python train.py --n_layer=8 --d_model=384 --n_head=4 --n_kv_head=2 --head_dim=96 --d_mlp=1024 --vocab_size=2674 --activation="swiglu" --norm="rmsnorm" --norm_place="pre" --norm_eps=1e-05 --positions="rope" --rope_base=10000.0 --rope_fraction=1.0 --qk_norm=false --attn_scale=0.102 --bias="none" --tie_embeddings=false --parallel_block=false --init="normal" --init_std_qkv=0.024 --init_std_o=0.0 --init_std_up=0.024 --init_std_down=0.0 --optimizer="muon_variant" --lr=0.00457 --lr_mult_o=1.5 --beta1=0.9 --lr_head=0.00496 --warmup_steps=200 --schedule="wsd" --decay_fraction=0.602 --decay_shape="linear" --final_lr_fraction=0.0 --batch_tokens=[16384, 32768, 65536] --seq_len=512 --doc_mask=true --train_tokens=260100000 --steps=6931 --dataset="wikipedia_en"
MLP neurons of a small language model. Each row is named by its layer, matrix (gate and up: input weights) and neuron, and shows model dimensions 144-239. Each number is 500 + 50 x the weight over its row's rms, rounded and kept within 0 to 999. Numbers have three digits each. A neuron's up and down rows have the sign that makes its largest values positive.
A block is one neuron, or neurons of one layer that tend to fire together. After each block is what it responds to, as a language model described it from the Wikipedia text at the highest values.

L5.gate1:561510597425563508583515596484488435420456517506642483447457477340470490360537516428520501496435519545500501527628481545483505513517455518493440504536481519496539428495493529523483537511506488509490522467533490535502517565526559434500562522533545483531515603514551538525501560586502529415
L5.up1:469479444477486510528500542505475599472582429415510629457520502516574440550445523561505482481512454460494574510512429504552422577514412471474465449446563564520503488522455512495508524532495459464547490539550461349589459540542445536540495422397487515555556677512507534551449491512487525523
L5.gate70:462541507515523554520544576430471586516434503491549483496647505480556511493381560634592518547627511483566456485434553480517486526493519478539513461515457576614463460547433473483541558444544593573523490439454537515566489489441549567442418491509560545542402426545593480460576528548637474475
L5.up70:479466458494573498455450539489467587493381440435562547505513417464486431342437441597574511532519441473455438520536519516472507447525433444484479501519482535609476570494432598516584413472519482554608552501567480535428528506470531495459541533527404502437471432449499532482583480482540560529
L5.gate599:490513513444470516458481551491448436401447448504480476622441518495535492475450403429463532489406456490407526516511435474502553485504530440501542445612527574550558494564489578541495454540417526464461467440517511556481506448411514555529523495531395439414455418561529511521485545434522450357
L5.up599:486521476454450428494577448533576532498543516456463484387507478567508494439461429525519498518471503503520421575477527533543472525467547472447458551532506481495493555482427463503596595431526448589514534531511447495490428557480608522470446517541486499593573475502569453564483487450469512428
L5.gate649:516494556410454575487482515396548472502501406553483526571512486570429471500530445480515412451549425564528448578529588439525433486547477446525503506505492520531549418485554525579581531640519581538496531501523529446565485585468428419576445451507448603545486469494532502491580459490495482486
L5.up649:401542503497547507481578491501545535501472479532426441516509546493564417480533469446612551520501511537514535501450538482510453566522507513534460513532613440534399541530390539450514551509486524490611559552546522485501460420465527477545511477502509538529518543431534527680500549434555561514
L5.gate677:570472578503467490469538495520465485445516632518451457451505508538504372455454471574511466492464523454477492492572516443404468565507504458517544528470543584512584450617533549467472566416554488465544595530483477455542475465498449419514526482464526497505525528505565471461431432501587523491
L5.up677:590472513523599508531492599500475443375490552597556485442453532468450439439412507505457498498502501482412509479526538508600529433517517445406562535469456541469481391590450481580503660510409492556535500592464581522450507524535495445532635577575489501443451547508477525473506455514535502457
L5.gate900:490504435451489465579481516509533475441505506519541453588572514488488462404499553506499574469453502462488471492539632424604465469474502469516513526518557509517470410507556609597442562487484513553435485577547494397560516520477461581458524461444472475422434543501425572541427569471520465538
L5.up900:442408455537412525522490577568518481502506464500493430502529534452521459478428446560478521531503564507468460557477586532470546466526429565527540497497493496509438547473547475413512515512518484535522499424569524526485451486484505430602448513454478496463552557492569522443522575543549566431
L5.gate955:567422478486511509534530522490448510470525502462584475470555577608564508567585447546446494449450525478440470445521520366437515530447575543428442447495512398491591432606625389409574529421446560481525554476529582479430440497370488513529427446456485499447560562480592512538466494545511533556
L5.up955:522568477517579493506550530523513501456541509452574512597547467521570491517486474572528486539530582551557482454550563556576470435489480514492382477513549526550513543556490578460579574505437452512443540481530554479466527515449505564520418468414432554522533505609468446594482532456533573496
L5.gate1023:472455452521562501479566457498507545417494442606447501522466500436520461521515470442506564449450433451520476450579553431522479503539505531585506439526503522530580424470554402516457489556484534487524457461492521541404412488448493490505547515589543600607524563454415534557471477504565554519
L5.up1023:558509517506465491447542480503528541407536524509508565537436468507544505461574562543488423480528505447581518506480468475527500562599437588559512480531507442514491483528548480558400424528629438419536566517483533475518434603474486519537600538483466518495456532579462418503485479441526533520
Description: Final piece of an institutional or category noun, often after "The" or in headings, such as Authority, Program, Treaty, Village, Cast.

L5.gate115:497524459546545563492488542454450532496511584482460546403452544534524507474477503485475559401483519514531468532600509481629511573499549494524538489408466431438491532476483497503481487445487488436372474543449473466417357402477438528551513425422452480590420454478494586545519442537620459494
L5.up115:602424568446447424466581551467501484539507505410481511466509403450536510479467446501473478490417471429463589485451531543426537417627467447453354532472583476494502579484477468505556522527530571517489505448553504461461509501480462600494457487503519561444476494538501465473392426517525460469
L5.gate178:438552516550654539535566506549495540513462461538525527530503602448444524469523517551574447513400564564489514433463405577495421559522522553468534492452514443544465470471551545561561508515460545549523558518537520498534486474419533506492522382439581512532549501565488540472542487480571555458
L5.up178:579511523529495548471551515421534506495449547503557564526552495547431507468498531512525466432506635490496520437468532574563481527498532513569534469534353488399449474557441549474474436459441489514452464605493457589416481445457471583540605501582488506474514543446546502487477580485507475528
L5.gate269:579551467408451518533422459506489519464426455456444404508495510549489431563487479589525425412478408433629536461510564510531399525556463514451485531549452383548413365500604560488554575469547543522397452488468469464550653531522601462473467477452490510509528573586515598510538443539548488623
L5.up269:582575526590518493543511481530551482521486547477467559548393478495460462505420476501517498555504497494551595530570514572518585493433601589503508511406452451561472488451469524454477492492524520416475439434502444442469505594465510526541496500475473454539530507494519612493460437498527434574
L5.gate508:540519449584517541475515594482421509493476502427492586493512437468557443481488550499567377553530502471498534470486588600513376555571489397432483463442476500499579456605544461452497563584570619567511559505524519608486480540539519547475529390503481400439479538500602452460503473470464507493
L5.up508:426508539567527499479445681546397438451550501535595467563507507464542542520544517429507510477416412484501597452497526373529602519472527518474478538446504542514589489405452484498447513482558568478405512473465483393480460524500479493542507505478505441502475567570466528422631498533501565469
L5.gate722:530521484427552457513480527447560565409547508483464444497541466540546486559519435483495521449537452454448518502458450562497562511511547491552466542472490448533494526512541477441480494468395437554466487495517515542547417508436502526411528489494426497523475477548540573512505476589589406451
L5.up722:531525502512512457564438521406509553516489448457493483431564426522542488472490509518443467541530545530550501562442501477610534511516519453525444530518505583430556503548539441489508458576467506477486487536476460503565482353529436470430454458484493485494589523491500683529486441553496462549
L5.gate916:513417517506490469546478461528526420561435450467514534465518520466454542514469484523479398409536609508560545509439465448537384471575501511561491442486559394495402496456540523459456496601522504533471503465522574540417468491486526457484530526588510409534498481594499536434518519448485550497
L5.up916:498481530519488499518588555506523524565520503438466495473460487458442460611412466524501538411447588517539554488439499566531536464470506466460435587616579641526475403454564470595478464597404531463465508480550444450455513609436468462461534494497461434515473482569506531488567550502516645488
L5.gate934:447482506563562539548390470585429502482525452577516470437498422471593562592566513466516468436479523467557579588444539483531503422386489433546430456483368413541575401504555444534497567461447473584446512580518514454397521487469507558461488537437564416440516466507548541500553454495564521513
L5.up934:539544539505514476459572468436509502521584501429507424477375530502491524593461598475442476493520536549487588461542413480521483495495573540465510389624531365407470523488454471417507389504525506355493459494516465487505489618520465481522543506556536496579496539472498623497464504469534511549
L5.gate958:465544459514532521471422508426478500555493490516455545442541543521521535544473492544513455529544521363525484461528471561473496508546556599600584498451503426578401457462471437438487419519517424537500428515561589483465403507452546624499408512496502469480430399506537528503454472444529510508
L5.up958:590485404463649425513499610484563472476468419498466519529529491491533519449576529525501454446503452482533493418526492547551544392453507510529460526443562487519565452504518483508479535463466662483445525509422467548596531561453445570497448516458474396570528422488417558492522538600549496531
Description: First digit chunk of a number giving a measurement or count, often after about, approximately, more than, or in parenthesised unit conversions (4.8 km, 66 km, 20 cm).

L4.gate1008:473467594534542517528493417525537457524467594569457604520477497463494528488533548533421504416492561498581489514426542462537501476528552581469494476542521467535449495575503522437518556505524432482455552578462562496490563565446557475444517403498515516474512465519492524537457509550515388527
L4.up1008:464474512438562466458463505569533474505548562497545465569451564518524461506576544579345545408538551583456531494475418507474533514435535493515510456465528453436502446464471462505441553521451526515435533544489494445470479492451516535507517532445438480498550414453570549426537558457479527573
Description: Digit pieces inside numbers, usually right after a decimal point or thousands comma (19.5 mm, 40,000), plus incomplete word-start pieces like resp, th, mult.

L2.gate129:518548533433438619466466554490584578498503471505522502499507401438556486424559526519487497462510475504517485478573491430489476434462505478549482435474499424502507469520540472493414583485603500559470380428414464553535455492466540503568464502529471519539581551502571502535504507485422536503
L2.up129:510514564522465642610494559529566474422479491513480431480487582523526431486468471459461487488459525581465606571509476467492446492552498524447524481428500434423498503582510465453488512500431580606504568517453472518490451528441556519464493468494488527504510413479466546592492429410554510508
L2.gate203:468474550487538502499497548442526515465517525495495556442538526406472574462480461567444473542610492505502532512600501518507508501507540547366553462433503485520521517413523525453649424504432494459505498416440414512489595631513474495500593495569425466499569531450471490483515493429484443516
L2.up203:434553555475475485515485560402479502471540523477491553503482396520570495513517504522410460503476558517469449485524504478594558500458429526469439473512505478520529500399517447484614452476402554460587467414471473533571536538514397457554516471495550442498567563555455584514513485497493436479
L2.gate357:469525537562558506475566474507440501514581438503579474521491487490432379477544551545459398497470516451518490526551522460552523523497459489434515527489429544484491417536545515512435467452507508497543555526546579491579512539471483458538511565434441435432476481459527543613554441417427429514
L2.up357:474465472508502522543516530545464459543536526528523376485523509594560489540477452493504482512473499551510503416500440466517483513474465456475425494513571439499462514472491499488483467513465470464487538542481466570521529487560518518442531532501578575513438556464408554497576577422578449480
L2.gate448:512480462439509434609445510474442499488436463566497407550505419541490438560524458408451581477557509515444514473447496571525530490486451518542492517551532572467559496518466505492478543404507537499486552428450563527437485600469455458526504483471597527423587504415461471470446568533599505588
L2.up448:458545451444599529618533469491542571484561605555498420525491535493472390487544420529518475458460447468521541558426517515514439488509472402504532525480545421462516547487494493499513505449453578516494516492506611470564486543485544472541453495433487420525545547506515459445510487515497564507
L2.gate603:466538598570531540426465593448496492455424515566560537554518545501457474608598512480524546516560514553407509533570446530451518508495540526484444521477510493488433572397457480550420386504406541557507512493500539534493384377403499435573521504506507470501523585498492459491476504556487494544
L2.up603:616503565573591535428516572504491469521485500543344537573504498453464523439577510489422497515538547477444492544547568500522522569440525427470513431518523576484490484371479592543497502436473485492519529524532471473486457455501581584461510472482546475530445461539407479493471498558464526502
L2.gate802:499535440437451524539553515479453456465405522511534525484569468503531495495556525491440439419549489387517426511519591519573561465513538486531485548459472455601464418511561573476585501496464465526544538475454527528483406468531538505490499581477544483520498461472497510576536576479389536431
L2.up802:440529509535558498543481448457489487486516450442536565471496522516532403569440431476472444544398361477548567570515562462572550585580460401536498383469523392530476444536447626446485447527460580501502481420534470524533570451542437436442538492419527539440444499543442384463430491466602449528
L2.gate846:501543452474395504423537384475508563433541481468545487541455481516476554481479520510590503493497469421504449505533478477510503469476536520524563561547547429504602577394499504409517563551460587422482484518433550502505470458581537441483486480463433509445469585505560467515488517501398389522
L2.up846:515433510497470501539571598472510482469452511432474402481485508488471551609543453499432567476493511519520481461565498500531510513573508506500465499435384531595569476482466523488512390460544519468487497633471575487476595462478452469566483471434492373454528480494583433458476469397451446429
L2.gate976:434512375519503518482552524443603554414485477424512414583523381484553523566524525523522463551566538452443520490483490447526508517435495493560450529523519586399540463513397522490546493452448575590548514451536512516516479427528506498426607409539469428448473552573547458537470454462471418478
L2.up976:424487475544554488543520513547402408504456463457492534451488522420501529485526528417513453532490456486484559589481407377466547468516503502494425439551464416477482514574448633449472499456543502499514606506478505570474466452559447547635489505567542508440407470504479531466532452498488468537
Description: Ends of award and honor names such as Award, Awards, Medal; also closing quotation marks or parentheses after quoted titles or phrases.

L5.gate195:470541482416551481508564506645518491518573600472477513523524576513541495502377586451494567494503528411497476458512614568455489499549475457576540497471511537561515439448410476489489533557474569434466494496495549459464489492474484448486527549501552469605473509445494542458554558453557500528
L5.up195:500480535482459460519553578427605512523432437504435550398473510500524489493495640465462484500515560614587479581528523445471508410409486419500428596499550465514509416498437429420511445473487483455525428505474481466373542610568591460431552479387492474515530547405344503561532476407609392397
L5.gate304:546525509457452614529472509479545531518460526540563500508462440544529515458520460465544522515431536493471497482435438437499494461458523567533489505529450419522557485464425444494527485540533437493505429575530507466524501484488522493561543533558480549460433552609454462507623547560557465581
L5.up304:569553404480421487490527388479482523419466476552469490560539457568561450532503493494525510465527582545556519473562591413589513388384409458500457476509557524564454564510430526467423462479509460614532538427455470527524513544422471548581485464474463479485536486458438491446432422497624506464
L5.gate458:520560596478501528513561477479507415434403531493512515451465476530571546473526484453503523538539568501445556443453371444485516499567482591490371459545585482521464497511531481557527489501475519516507501519435539500427587509549512448474443447524560472514540459523525440530415539599560535549
L5.up458:542460409556459622399494427415485443457549532543528582497444564481516545574460510419424467498382619522479445486462541477546538489529565423489479480504532449545475483438606574471463489527584525445469533401544477473562486473451527452462481479500488391477511434474499586476468434519510575497
L5.gate580:524460465482553505537565498446538542413500473561502511450553490555407540529510523509396497477553417452436570575532531497461546426515597565532400455556512575540486478401484593420606520479483466540558415511471502543457572439479536503475488417467463503484478455443526387512607467613507555574
L5.up580:462507431436518462560500441533504520489497479520475449433438503641532484512453575407462455597483481517520470610614513503457507539484557479549491457583542494437513428551460582564471555502517533569584514576601476605440562489488508520397469463571469497463497403427474494455548435533592514447
L5.gate661:448597365453530527556487541484412490541481511507460480492349458556496476486452474493472554508458527424573513617450451451461534462499643511526475594509596504427512384541459580499551561566484475470518466558553511538544539564427535485434523529547516492440580479553543449549591507518524505557
L5.up661:449529576452461511554514401557538503453583553422461502586465572532531477534420542440526408523412469471534540410568477518490555475480536558542526525544518439565594357577435495542466483482486459494561485383477444481516522437481567402519537443483490427500455469519470533477469524438405543510
L5.gate837:461487465471549570404523570473410518405504473476514603421474441461572584476391461394582420558469522555527510464496470486497478500491543494421374416508422556492476440458442544551607546493448440594507477505550498499498583525420528591454432500473500501611493440540505459439463500438540541489
L5.up837:506558570453464600429592465478549519439511560609492506529579523530484592488520470475559494576431508473511513490499560581405448530493505515559450491550369526564581418444501532505597504495579467465547529512559526420475536614476630515515456442496492414440499460470437520532480514548474507472
L5.gate946:468599526560420409492482551588444545613587534510446504519484460544467500472478553541454501496445504445498466512559531539521482565531514487498496458517458497589528548450573576513469566446586442516535536430537467573516566461516505452512403531537489540444546481609470470503528484517544475597
L5.up946:560581424513487543590575493389448672467525502522430508482492473553587514607445418388508490460443520445511544410427482514514389407478478572441397520520417476506543483531492571529472575521370497504524437496508561546518539477481485485520550572504498453488538498497500489469439535518601472484
L5.gate1005:498420422456504414480561486509497575555540474447404568586485513518591556503494462511468487466372482447478560497533459516523497442493456441415485443556528635446528533478560450560527474582448538485461475481482555472448547435430631585575481556506455510463568479536486438477449437583530503532
L5.up1005:552448489511459497537485487477401515464387500495502539531460522493497574554383371532516478390482458459537482352443528457493594535557563521512490523477531539466564477499547497429495526588542449635516468556557567579519551482512464411446475490493422517481452431493611593457462444536559495553
Description: Word pieces that finish everyday pronouns, negations and adverbs in quotes or song titles (every-body, y-ou, n-ever, can'-t), plus unit abbreviations after numbers (m, in).